config = dict(
    num_hidden_layers=15,
    hidden_size=640,
    num_attention_heads=5,
    num_key_value_heads=1,
    head_dim=128,
    intermediate_size=1728,
    vocab_size=50257,
    hidden_act='swiglu',
    norm='rmsnorm',
    norm_place='pre',
    norm_eps=1e-05,
    positions='rope',
    rope_theta=15800.0,
    rope_fraction=1.0,
    qk_norm=True,
    attn_scale=0.0884,
    bias='none',
    tie_word_embeddings=False,
    parallel_block=False,
    init='uniform',
    init_std_qkv=0.016,
    init_std_o=0.0,
    init_std_up=0.016,
    init_std_down=0.0,
    optimizer='cautious_adamw',
    learning_rate=0.000528,
    beta1=0.95,
    beta2=0.95,
    weight_decay=0.0,
    lr_head=0.00694,
    warmup_steps=266,
    schedule='wsd',
    decay_fraction=1.0,
    decay_shape='cos',
    final_lr_fraction=0.0,
    batch_tokens=131072,
    max_seq_len=1024,
    doc_mask=True,
    z_loss=0.0001,
    train_tokens=773700000,
    max_steps=5903,
    dataset='wikipedia_en',
)
MLP neurons of a small language model. Each row is named by its layer, matrix (gate and up: input weights) and neuron, and shows model dimensions 426-521. Each number is 500 + 40 x the weight over its row's rms, rounded and kept within 0 to 999. Numbers have three digits each. A neuron's up and down rows have the sign that makes its largest values positive.
A block is one neuron, or neurons of one layer that tend to fire together. After each block is what it responds to, as a language model described it from the Wikipedia text at the highest values.

L9.gate1561:504478486529528400517558464493506547558437458546516440531513407542516494438437582468534526487435495440451494575521499538579594557476555522510448533512500476520526531452464473474513512574535507435508527441431480471515515502451468526485568546507517502525452476475564496575441480389505550465
L9.up1561:497465578571472455491454512467547492478452558463536472467489577484493516565480515535493468479515559515439479507470423525470517552505485553511488461568511558543468589422586525453553550557560462508416472473425474567481537507509551544481545522490506472473433533497512529503472553554561531530
Numbers and pipe separators inside Wikipedia statistics tables and stat-heavy prose, such as sports tables, election results and census percentages.

L2.gate46:508549563480443481549519498575487490468516560582558505533502438502536476415483486483511586459495516516476403479533472470437444430461486544530465528520583503463466476500550502531533492480591509468520499456543473526524509524489524552462456568509434505522498529505551493440537464471542530522
L2.up46:418522492465482524518473449553442501465493532493503525559546472445523492456449500453447506453480557506513364492573501485479491456499469457519493569433506495443537544546516513513547514496489451400611515490573545500474523553469459535461431486503489505420447478463539465533509448448550527546
L2.gate296:471517541511465485514512508449521519529455531494579531483552547437516537511467497506518521452527497491457468514526494522498495540500484526477414441564475486497473455495540387489492492454489530449494485479528509483421485464528483531518522507439493512480502483482550515444450526456448540513
L2.up296:557544569474497544544431434520491479471485544494513460419504476483480474526472478573438529512464452529523541534366537534507496488481509541514493502464554538503474512539472485562518471513449427528569491582516528520552467480448480539462538513478481437472465513540475521517434497528432574486
L2.gate419:526544476477454496513540479585445471494532593539558522491502425483453485443475544477513543452489554500438472487541452462474452457477457500502515512546545532501532482492501511498557545537527471478495429469498447555538506531517600560438525593462495519462489564470526502458529413540478454542
L2.up419:514528465482513552538493467569437504498491589493538572521547464399448501438492506486474496459510500455518445510528495451510494457494466465515493558504542512444520478523510496521537511551499439481540503501526526550512468577512540540492500534496469478455438537452548500484523470502550464560
L2.gate621:459492489467515571533413418555420508607431510482543565432495496458543413475518451472523468455483516490511511511523443476560532503469538493513510535526547470484435523539538518431565459526559476517517540500505468562553483480447501474523503549535526450492430527417426503517433475527510463506
L2.up621:514537522479451521551483462550466455522544526545544551446523544431479476467510493450435509471474460521495466427452426482463391515457478556500477461464560448473520497507531520543542457466451503502503477497505436564481533510467456501523452578484485560538518578500571547454573474532502488551
L2.gate851:580540521451494407535542441439518478489550472471539541468521516480481505504518444469556536433489426521536535523370577495461516490490527495445477501505564539450468492466560506426578536575547517521538502449479426545543474495514513478595527490424514482503445498527480534551416437564441432547
L2.up851:550408491566444447526420539509492480508524536463466538503569461510553536484494545456532595511632557509532505486429431589488550542552502544531572525516485532504586438468493445519534470499525480568512584561536481467482494503488476469497563521549460513493516520456436540489474527546543517507
L2.gate1330:533481530578513540512503477554538445471515489449533533493530530404485503537504511570512489477462461513539587531422464578483520473401553572538485528459514524566504512409463451502526579461454540486471475569537504467488428428480526554517526545498471517540534481503460578523449530522476548457
L2.up1330:453491506452477521508431559455435520481525515429474472465517447477515517506463455543517480542536501528548496507536542509506475463514458501428463567451510519461563408581532447457409478515506526522527505494457486459477512480462500550543427515486529525463488492484469473430542438548489526513
L2.gate1334:501511550561488554510464502487481458435545560453487489437542493402509557502453558540495512444522442442483549464459559602513504459467492522451450495538487565515501493524501482507463479535528442546538462514481499525471473498429556545471525553524507563488518464511486510487443457595470515489
L2.up1334:485468542509496452515529481546495514533450529439554455488556452545602538441476493479567474501542453528506471546531461557420522529524484517539436519454505507503569420469568499514539495486482546495554424546477507471520509470603467564488476502467466531535582490428516576481481447513442535447
L2.gate1339:539538482466459530507489437491483489461531502476438478489536467429506517440523490467481507444520481488477516506524497538459547500507536529549494407403565541515575437449528499530466550575514487533559522481537545460497435441515477559486557475450550496492480466517472509453504422533519520426
L2.up1339:491566582519450486479470500565554490465489522411509490535468460539551538503458497501466562443489489431494549501454462504484464450560449527407516478494484478499577497466461519488424455488545578540497431460489442506419494478491533441495522586528484528508494528469491603473485491549507536520
Fires on the token that closes a sentence, paragraph or table row, mostly the line break, and also on sentence-final words, as in structure. or country.

L7.gate64:450499443538460500461498450475475470423465547499569562543464526490491465468507482519577528562548452464551522453535500499516456503482516507515507478547497525371505458498540514526522521456502492433599474532497500480476521477548491450605518448522530493520496521511503441501520475591498496477
L7.up64:533506483568539464467502466404535570494599627535478514505461491557533528456566507540531542464487548502450613497411525482516423495540501504479502480485519529469476547470562483559464542521469439499524439534523493456446486532508543573488492565477457507501570535497486452464473531608507494505
L7.gate112:518493488441519542554553564509505488460454568470465408532489451491513551461488522598591485461444499488553470483553498432489471456462533473485514481551497568464429514597641418499537553459518535544541530511455504543547561495534476482482547515534490493496503419550416533503455462519523503567
L7.up112:488508474513493500560471451549513501543491513496556489495487494448479504480469521562540489481500531472474555466496520475507455511464542591466487491594516490462470536487503516499496519477484519512490423452373559447500498482513540526506570520548498487478535552471491502394476556496511510477
L7.gate431:516446510464491457540511492379512516441526485616499514523484461532474445489520507497431476514507459437475422468538482533449553497491447530502487496486505452489438560445546460551496439536529493463517476543458434461538545526495465528484536503483420436379450533479509435532501467459480535537
L7.up431:533496575520442492533587540513460453501480568509495496458487480451476536479536606535481468516511505414495532551556532465483516560570518572489451489494506489458379561457585515483500543490509481485497491573407452531496458574508511514551458553530485458499517523503525450458493509512543489508
L7.gate646:478538447504430568561494542489561477508458501481513489436476463422486445518481507463460456434554486497464440451521500541505501496560554458451469528437514498584482464473492475488556543510505503400538578512534506525521424460515529453497511424507479529437504498420545488452446460527567523475
L7.up646:526528487490537481492506586480484537555540429576524516515530499548470424498481499448458493489544506520527477454509541522499495549414479521504479428433477533494498464541477517484503501498460596493482561554476530559519489452500518429498464507483505517497461573497489593501511495469604541478
L7.gate876:510497497503542472480494429484513383524561520471512501509477476551456453493467455460495452468436456519566501445521486519530450491511465520522508509514500490466443538461506445442540519544490514510462547467470460478492549536461553493431488552550471497433457551564434495599547558431508513482
L7.up876:481485569466448472476508521477507446474543512547539516481527470448467460521475438521568521509494502572474544445540468521540482470492493511425458496483517442458450516549476474537556519554468462539467526561503559536570479501446455500554540523525492472504451622481546548469525477478470492514
L7.gate1035:523470499491499510498531518617517487533510515428479481610522520589500455431530536506554478454471565508488530466462425478502476541494498529533435542540590518464475461539485567468550573463521436494481558516466479527475486476545455497482600514541458500485479546487491518574500551501491535537
L7.up1035:420461526497456504527581496574493475527468573518491504427475528502536495435521453489482437524465491507530463543502513516522524514552481523559499501461453506433482468550514498450553542467438512473425489537474490487487568536544587487609484461536495504553480422588496533495454468494519520500
L7.gate1352:516531430496488517515447505499504475469544517488544472505481507486527503459470493461551481447443509544553486424524478506577518498561496578473554502521486495520454477477465462458508472494522506528524499497469512456542582505509395473548477565507454547526543551464523511530442522555539442529
L7.up1352:569497500471438519426492454445528544549449458407490517451489543471531436467533505472431554540444491581571495484503422584514521473500513563482530499516447511554545545461572555496512521434513514558441564547449530492500486462542520513455488512539502442534453446481447531566487551467613476507
L7.gate1622:560501524461501505575494475517472474479454569542501490556486534549498476395472547445497498506491506531540569484538530485585430529493509448539467510537432470499521504446531535572563464443458463510474525506439467457473501491464521439520482521510470492493452505480494462456453545489520500535
L7.up1622:534417481538533468536506463504445502383508576406536439476461537562475542462449608533488448492548563489526556400519559518481530500527547475552442546496534492448508529566486501443512542458452496604444518488484546520552466586517544520494444504472510516472514537495466432454485545480508549558
Final word or numeral completing a sports team or league name (Detroit Tigers, League One, Liga II), plus numbers in stats-table cells after a pipe.

L7.gate487:499474555486507499495443462554483450454547479527523535492489519488430538444498475596500510501532493515443555481448445528512508493486498532447478388498540494492546476456489498482499505545498523445418427483491476547494509495450541521497528593484541510548486451511519554519504520515473481451
L7.up487:430503531488483493500440474495412419547558509490422534522441517523456574501541469600477534405451461468467497586532455501460503459498478453476491483450505517510514543449580454492526489490482554500530561446530446525392488533447472565494487573445485481525464495529547481519549495537540494516
L7.gate498:537484493490476467435457452504529479530505471483467520452512493512472508471485532519484435425483536471568477465486431426506462438531434508499465516457514492543518464519530452518446550540543544458505512516516482536465558491511460559472572498438520493477489464493460528484449486518477489474
L7.up498:445511510480407519465501568488449574444545561436495480504479509536499554483450492454502517456503470538510531540411500554476564519499456466470440514462535498481564506544498495517456498488497525521508438452513499516541493489474477488495529508518526564510508450484471587548480505469465564487
L7.gate615:485522576541429447533458522584470437494567458514537526506518525514527470500533477501495483409444491578481521469502462564447500520504472539521575512506497489485551450466531479463556541515527555591448488519498486532438463527517517522441513573460567504533455471580480570480502514488528510511
L7.up615:572470502506424524434428462448451450477622460462456465493486562508454471482543472520480514421406556560460504499520521518466560550522455508504580475401520459497527454458527540470489522463454579483509426513476499606397495518526539538464533510488521474540438433533491525530542522569482509554
L7.gate665:493447534453466416538441527467525539553540546493542494408461491565430518522479532508535478453456459450519547507509437425478485479418545524533479505555541507515506500479472429537492521548496483530491480488544469506460578488410509537537471536421464472597565579542462547579569469515510435468
L7.up665:533527495514469434488474485457479500507488582507535559504435495526510562498510470472546552467517530530470493540441490477552509474489535476513485462543512464536565491531510485548491528507495473516527498486554457487501508460457512495502481528491547512511512483478497513509473521462496581458
L7.gate1066:439485620535443396524464481552587431425535563519503516520489524431564505447537510443569497575471524445462500475533484462505542474520529503434564510604550484477482522505524483463562488544561501445533464487535539456543552487454452485466474529492482492516527484499478490503499435457473544500
L7.up1066:575481507482509458506413447565506487445458536494445581454530508483576484533606458436511458525444539497471462530485428533529557425552532558436562444490465517448551515473523500515571470487502459529520579495487568516461463510536455418485476553461553554446514503392490562439504510463481523418
L7.gate1620:479461584448469549546560500479482439392527521541539537477460503454453555504552446535499517450500477476517505607470550531521447527523469515514472481455537529519534502400579512438471532502506502474519501472472420501495479528523502549550511518556377454491527460532523493530460517489479503530
L7.up1620:492538576486452476508491454524419448492513528542566499478491564469457538493505492547448549488480478507529546530441489576500540434535466505480487483502562529481509483448493497543497546476567510467500472471579566488445530468411587575497470601491499460433522483423537548554536509410494489509
L7.gate1663:503579561465522504557439407589478432497606493511536495490494450468482514505515491511462492393538501485427469451536540467556475478456505470444465481497483564502454519499497559532487464483519488461569439497423476502499513467455475445530571584456504517525462495495469459450487480481517548486
L7.up1663:456498481427453492545469495475515429532579507548512509516509540544522551470496494536475495523476489551486502518503460525484566499480446495492471492515490486500446514474584530524459495493527526478496483495482463518466517486468602451536549561529537530503460498493547581460476488558546490486
L7.gate1690:522501510413446493501474493511465455524574548511469504547482499577421552499546514537434530432440490498450486498527485507500497516506448491514497509483535540520505534473484481430527491469437545534488463508448428485477504523474483549512536515425496434534460462527488531480545480472474528488
L7.up1690:467458499558509520474524445564462401475539516513500469518467429497442548437555489503530549515534523508455470529484544625527504531581450527468466462500500599507497515469516540535477545541489528488467466503491524533526461480418548483542520592525526504531553471493487516532545587586477544492
The final pipe closing a table row before a line break, the line break ending a paragraph, and semicolons between list items.

L2.gate500:512450523498465511580534475536538480482570566538583546469465520531560408426486517432456464443526487491492495483601461479562511540486510453483493455524452506452476450472552506410497483453440424461442520419574359553432534536556502483553510543492442529513489540453496456483580501540487511481
L2.up500:468524486592500533484458517475541453520501583514475497495462535455501481465416484580434585511488507496535473516447515523542567481574465437540517557480538532490535452473534508484444578464510515446468528422522460506485523495531457517510486551484485477495510511532494509472461483465560516545
L2.gate505:481456474494551604544468501527453522528474598437554487489540531468493509488499496467474476461528473406475574454480506494504501541465451505485463534524476511515521476523488454484485483530421516496519466475443521523551561516582531486511452563502536529536469476483527545425495513470506469509
L2.up505:521483500438492482559483472489442458618556531463592457465481528502545499459447491504453549476524500442500505490550616472468552504449455561573487518534549500526489513493532441510410494526487496467489495501508449542461513468475509536517458552497533513568544498517540497533477461526471508446
L2.gate1239:562494493459451489505485484545519462559561498493474491482544513440530514428492464566610408412517471451437484519546476560518454486525521538502439533514594435509464479542563442483566510440476494492527530444499485550486546499505441580482534534470518554501511479563517527510527469483476512499
L2.up1239:472463517521495470484451457514540456540437493456483580538487544460510501476486488500479483557470469416510510492609516561530520427529537504533445481497469547527488471448529566495529485476457566499487477426554466501465468478545566491606524557514450491452478491517417475455470411438480490459
L2.gate1432:533477484385429523559495465490574482519496581530579465467481489502566462447479439542513496471544498510474454557521475504476393543524429489452493545530444485528484486426538402470507511463459507420461536462535475526463474519527506508480529516560419535549477430539478541515442515526447615534
L2.up1432:491442416433545460497471488500469479602426526500536514503517507502503572463464522521422438471522594486489455513481540529494465566501534536495489510582481536532492492562440520550504439477467469517468441506493573475426510507432492464577481586570483582507455424490511532488449553593502526514
L2.gate1465:526412507457434437496556446468522461454504519438472468522503525478461529482530482445536499459551491474463454540478472450465458490522524517462540505528476476543473512524573495543505472435440474542493537481464390592514513499522432433518486473475451543501525522517516492486573558508443494541
L2.up1465:497425509518536510507488497520554498409410478533452539491445513537455571462470458529478565502457464486504496545534460471521514485569568470481502519473476515480510525482585501496530423523477444456518503505491518543490494477581422478537455505493417508525487491569513428497466527516449460567
L2.gate1681:500471477442433486504508445497492449488497549435545504470459564501516434430553578467516468416427565439487507459513501479500523512555502504497534527508470528586503441463505468492485505504504459505502516459500436549454469521570533535504555489480430534483514442553510490515569525504485461539
L2.up1681:462402583581499521437567465440499450452520490526484511504471486508527489451502589493505532505570515542616534541427447465501565484484482470453482432494489507511532442471481499490513556448522498522494538461425552544533503502444499482540482518447508502483503444507491453517559467517514568416
L2.gate1688:480521456473436492576510495487486421578530602523494546533473488517482515476465471488572495514447476508505517584521467464463509479410456594499453491466493460507451476511562501509594521507445460500483534540453475603464520539524474507532512516474455473539529508545472492520526463434532550461
L2.up1688:466468479501506445480474545515459465453462437537472467515514518550449460516507542494464461505510503536490493489494495496465555505561493492550454521520513527447521470594513508472502528417537473528482455435500437476538493435504540504551572427534493520587426541439493492453484519580504498432
L2.gate1720:568478471483478519529576504516512442444471492549473470442515473490509454450521458485483450454470524492499574495515423457496548540534540502441495503513573450426560449446505512444535472464514484456424469508456452503515526541482487507507521504501482536547490477498543482569547492497494561533
L2.up1720:529516518513471544422414440525468476521463501486470524539518523493531529473495524481439479496524498550494495485459460585491447597546457576545622386500435493545483461488518488515491553524501468485510526496516536509506527539514424447479487539477524476402481574462479527389551546514548518550
Small numbers (mostly 1 or 2) or the integer part of decimals in pipe-separated stats tables like sports squads, game logs and election results, e.g. 1, 2.7, 1.3.

L9.gate1607:545553519482415454502562530501467425446431526465415485532546540456545517498531454552526554426423424494534508532456547546506571499494501526500507440435491516423563497459595455441456529462474510561494406464535510541506575525462469462448503565451496491446533550485446510491532460497557444443
L9.up1607:540480545488444540548532515488574529556519499488531515494486486584484456482445519481488515495506545533496535529447450456480471475499468547560487517493549541519530475447449391439491531491517509556569460444487466514503512412431491584512501567569571508481543508531477542414492406459488490486
Fires on the closing pipe of a table row in results and stats tables, and on the line break after a paragraph's final sentence.

L2.gate346:548439518449498463525520446532498513490471512496527535466607505459502494499444583507451575460490426482584481504472509446476540454493424470552523472537464446519502527539477510517456536479499448483527491485490483481499497465460608450500548470459475471506430457552446454425463475526503489581
L2.up346:482446523473544555541390489436524540515490419550462554468528505479558508468534490583456596499586453495527474455527579450456398419535466508506444536456492484490520567463497507508413462449441444503521398483491576433437519600518490459499527473471491451501506509517494493430437474502482555580
L2.gate950:520464481483525443543539526562536455599536505477456471451479481497594492481435506479602460467586535476527472469540550473488441493530504563465450569522535473428467460465514497539453415510445443480533529445557516513520490509608508483469524553531441496489487559488577435447549481481477539493
L2.up950:521584527455492528473407482536522528440492502503442552428473432514441508399484555514515488499490524538514483492591499543516442550548466559483553519488493500528521506561492510583519506486487482503498454425450496458422474445473527492429522450495464470433449473512564459503422525468505503432
L2.gate1183:498498517536517542481503440570474505517533557444428510455573530406504488422480456471546503534492514467515445494524541563499494469459507500550536503544465488482528515474572478461481447533522456496452459487583543495509514479450496612555445524388528496524536522506516435464527493441546490481
L2.up1183:548513462522546481539505545485520489519481466412517451512547447537520550523491520506479528357449461492426464502481513491453534556541449515472455481513547514487458456533523512576523458593529459455500445440538404477543463526522503483476465525550504511481488523538522496552531504555479501527
L2.gate1464:529534519500512441490499428566508467526489444488512547476444494506495558482518489480524562490520427470462549482420493488566531529486507434550463538489517572418535516412561541483511467541516502485487498410491443534499556443462494486555492534448511558565479522487535572485507433488574498490
L2.up1464:553481523515488460493526451613496515569508512526500594436406531504571503510480447510517530476465441465504550519547405473482488494511476505471466481536502525477458412493511477548527517366512491504488558445573501511474487481516485512461474561491524479571536493547531524521500502447539491490
L2.gate1510:560529569538447439505495452555540509500570503463517520482524450468553435487484485482494484434432454521486550427463485499433454590491461556537462581505599493454500481492467479491507563466521497512480472499496417524481525447455493540435422554506501508425526576514454550550482453541489542506
L2.up1510:474511522496508457474432537543512519473434435514492527556457450490527393505489441442445430530445505507521523441493538500432468540552441472526527550536516500449487460469501459458508579399534513509494538474493488560431502452482484570466452516495538525490513492488488573555429457502512574476
L2.gate1537:515501465491550456611496481548472449469487484518460506516531512539569519516490496535505509463525495439526492462460532498421517549446475386449499465478498498477537518493496477488492492515479448485470403424469478439416552507484555488517425549461521552437528529514506537443525414463477467484
L2.up1537:491487510570500520503527526491518510483554524442489560466547467456497459469544509538429537448475540499517528475455523452385485511459459379498490475504477522455598492507448458513550515468561501572454433496550534478443521519484463477613387503435490545469523511500504487484495459481500460457
L2.gate1648:496530470537544476522472436525429493526474520507568518475478469447546527492463513466491512476538463489494441447500552529540552515516481532469544458470440505400404447504531460504528557469511492489454466471618484529519503535428505480493489541520505556559471572453505524480471393434501455479
L2.up1648:485513475466595450511538495584532471520483461465493580488466480553524523534527466573457522464527432506538516450525514465532538475435520470446538526457472541485489510500493524562443458540440510499455471499520534518506461520453480449550512520497507506604528485464499491504425490489508443536
L2.gate1677:450500519505490475492503507451574434489501456542484505506517436479576459466473450494507533475505506549551580522543519586479473423514535524503497525439524464502498490574440463477513519492440514559483507492453536536463474495572477527478559554538563525456476487461466476462588532549495525479
L2.up1677:497537459495545491532446405532487495488486491483523502497504600538526547505408522472547421421395469421542554570562546529476467492445526473552538488503607473487511518500495446504483478475528461520506423488523495494509544532501468499573552519466533466544530512534466513534449480498467445407
Mostly the preposition at (at the end, served at the Battle), plus == section-heading markers and ordinals such as 3rd, Second.

L7.gate340:491530476543409463530452481528540456568504540558538478468451478464473527559512517518510565478497442531536519468488430461466565582532500519482500481476518520446415488512504492491479464466467527510475480528485470550517512519507496520507470549463523501463599566468492508486517457471497435516
L7.up340:482578501526522569554530491528548520522546518579484560487542471426501404435473506513577488512469537465478435470506552515510526465545536515437482449503516489489586467510526495535489514491553435491473501471567495473454494478547494513551498499411437504494484448451485477453498463501497506505
L7.gate713:509537420542511479586513520464500523512488526547420571479476535453534466501476519517541539475487480502549536488470476466471574498445528434436496540496526509509492535526530511535482416475587518512535448483469551474475534523510517522532561573481433494515487546519506497431460566515488453487
L7.up713:549507493521586439510451612526479551597490526505479429451460499505525502437463482531521516519513417471474549503529531524487480450544450477509500520505508568455511488541406506498468432395503492486509480441462481521542497578492473505447487534524467506452438462521509449542504465542526523519
L7.gate778:548527516558479482552491487545538434472548546528542499460517525413458542481496466507485484488513538529566485494481453546490434442459469473490498398513463509433505431522593517492489538520502514492477478486517535479567470495514460445532474646497476495525541522480491513480521456442414534506
L7.up778:522505546536549464541488543468504420542548499437488499476555568426532458523442526614496521533517496548545519520486441572528438479553480493591455501503436527506428427556573556485425452431463544535493512552534541496443473503517493493486475563514441491521531424530424524505577563535421483454
L7.gate864:551518492513537471537515422524588426568498463503444494459460448483543481485474531457492424496498524471515430500416479521504536523479490448473502515551488511478520418521520452505538495489467439434487414481489466550448548459406465473452498536563539516449492467462549523419573493486571466524
L7.up864:528517547477537538567528392538524518561501482565473541508459477494481523499560418448530467483528485428462544549486537512457513517571466517521479549519490515452498479526424469501528559496484519542517439498472513449530559476486559460451527508437514569481536527481495559476469492435484476505
L7.gate1126:544505536492545522508590489544476520583534516551489510498398518507423506575505501443467520486476482482450490394554492543466489448473545505463485527479485528527454568460460500544466519510515445497469517454485473488525545542535459494525523512498438478502604416544565490522609497468445511474
L7.up1126:520539496338478559476528503535606437539558566471509515458531530471507491518561481551487441518516503487518550424509519445492529474471501431511467540492422491480454448481501400451536435528515536565512556445475516508551531560516529480479565516523496462580504503556530475598477566505443426539
L7.gate1143:513560453419520539503446526565495545565482499466473517528551494441539473496441463481554573427415539477433484513542451507495495533510493534520452461489549508513457500504517442521497513413510451499486480509451554459456442454535452482456506531490440554544501527492443539506468539440495541541
L7.up1143:509505466420489547527443554526448525483502461540488487542554502461541487453494471476526581482400551468475486510410524441588536569560471467507490441552488520510532512481456458491485509510556506473483467465469531534485451491586484459471490508497438525458476540446498484561473508432473524487
L7.gate1317:474513517489495460513531484532486500531497489596523516508550461473480419468462544427495503473553533497499504525502460566560476545611517471537526556534538497440525511480489526565481543429487450475531484460522524567551537558538554434533543508439530564487443408477449527493483491479473465603
L7.up1317:481467548511518507495523496569502435599538530591490479369554511433525523481510466494499385539401483491485523396467516488423440512551582515473546514547470496405505458491499425567546537511451474538454504641532499547544393501507463512461575532501527509546545506494533522527524495512475505528
L7.gate1463:499516551446534477456482517572510453540440465517523533462498453421538444486466560538568446456437507514552421474456494519515469561537422534471474576489464570473487439554500488525550444516409452479468390465520512497498503541474515504494533609452549523466476530490529519470476569479428484563
L7.up1463:558529547508501503492554524550475473558440455477486515452440534419506462449480520526489497486557543511557590427426532515501514470548494493440538535523457500468474497518512498482431477496547471545494381546511483511528569506502562456480545550466560457523531570531478503462518491453501484559
Prepositions opening place or time phrases (at, on, from, between), strongest in battle, attack and military accounts, e.g. "renewed the advance at", "On 14 January".

L9.gate299:494548452534466483562536533487479478512503446397539460501534506479480531452502455473503468446465474526547501557484528484520457521512509489519497465483522480469468457557540435495510476521555548520492410466479463436439479522496518514478469548468542481555531563466482539551479450475424448467
L9.up299:545468497525531556425463465456498519531448469469548462514464548558554489468509499534539517435429536525494493483464463550495430444500502480448512485551568526482483577506579418558499555460525504521560470502474455520490443469503470543540457540510520542484454609547457543430443458525545451477
Prepositions such as in, on, at, during that open a new clause or sentence, often after "and" or a sentence break, introducing a date or setting, e.g. "and in 1872", "On 9 May 2016".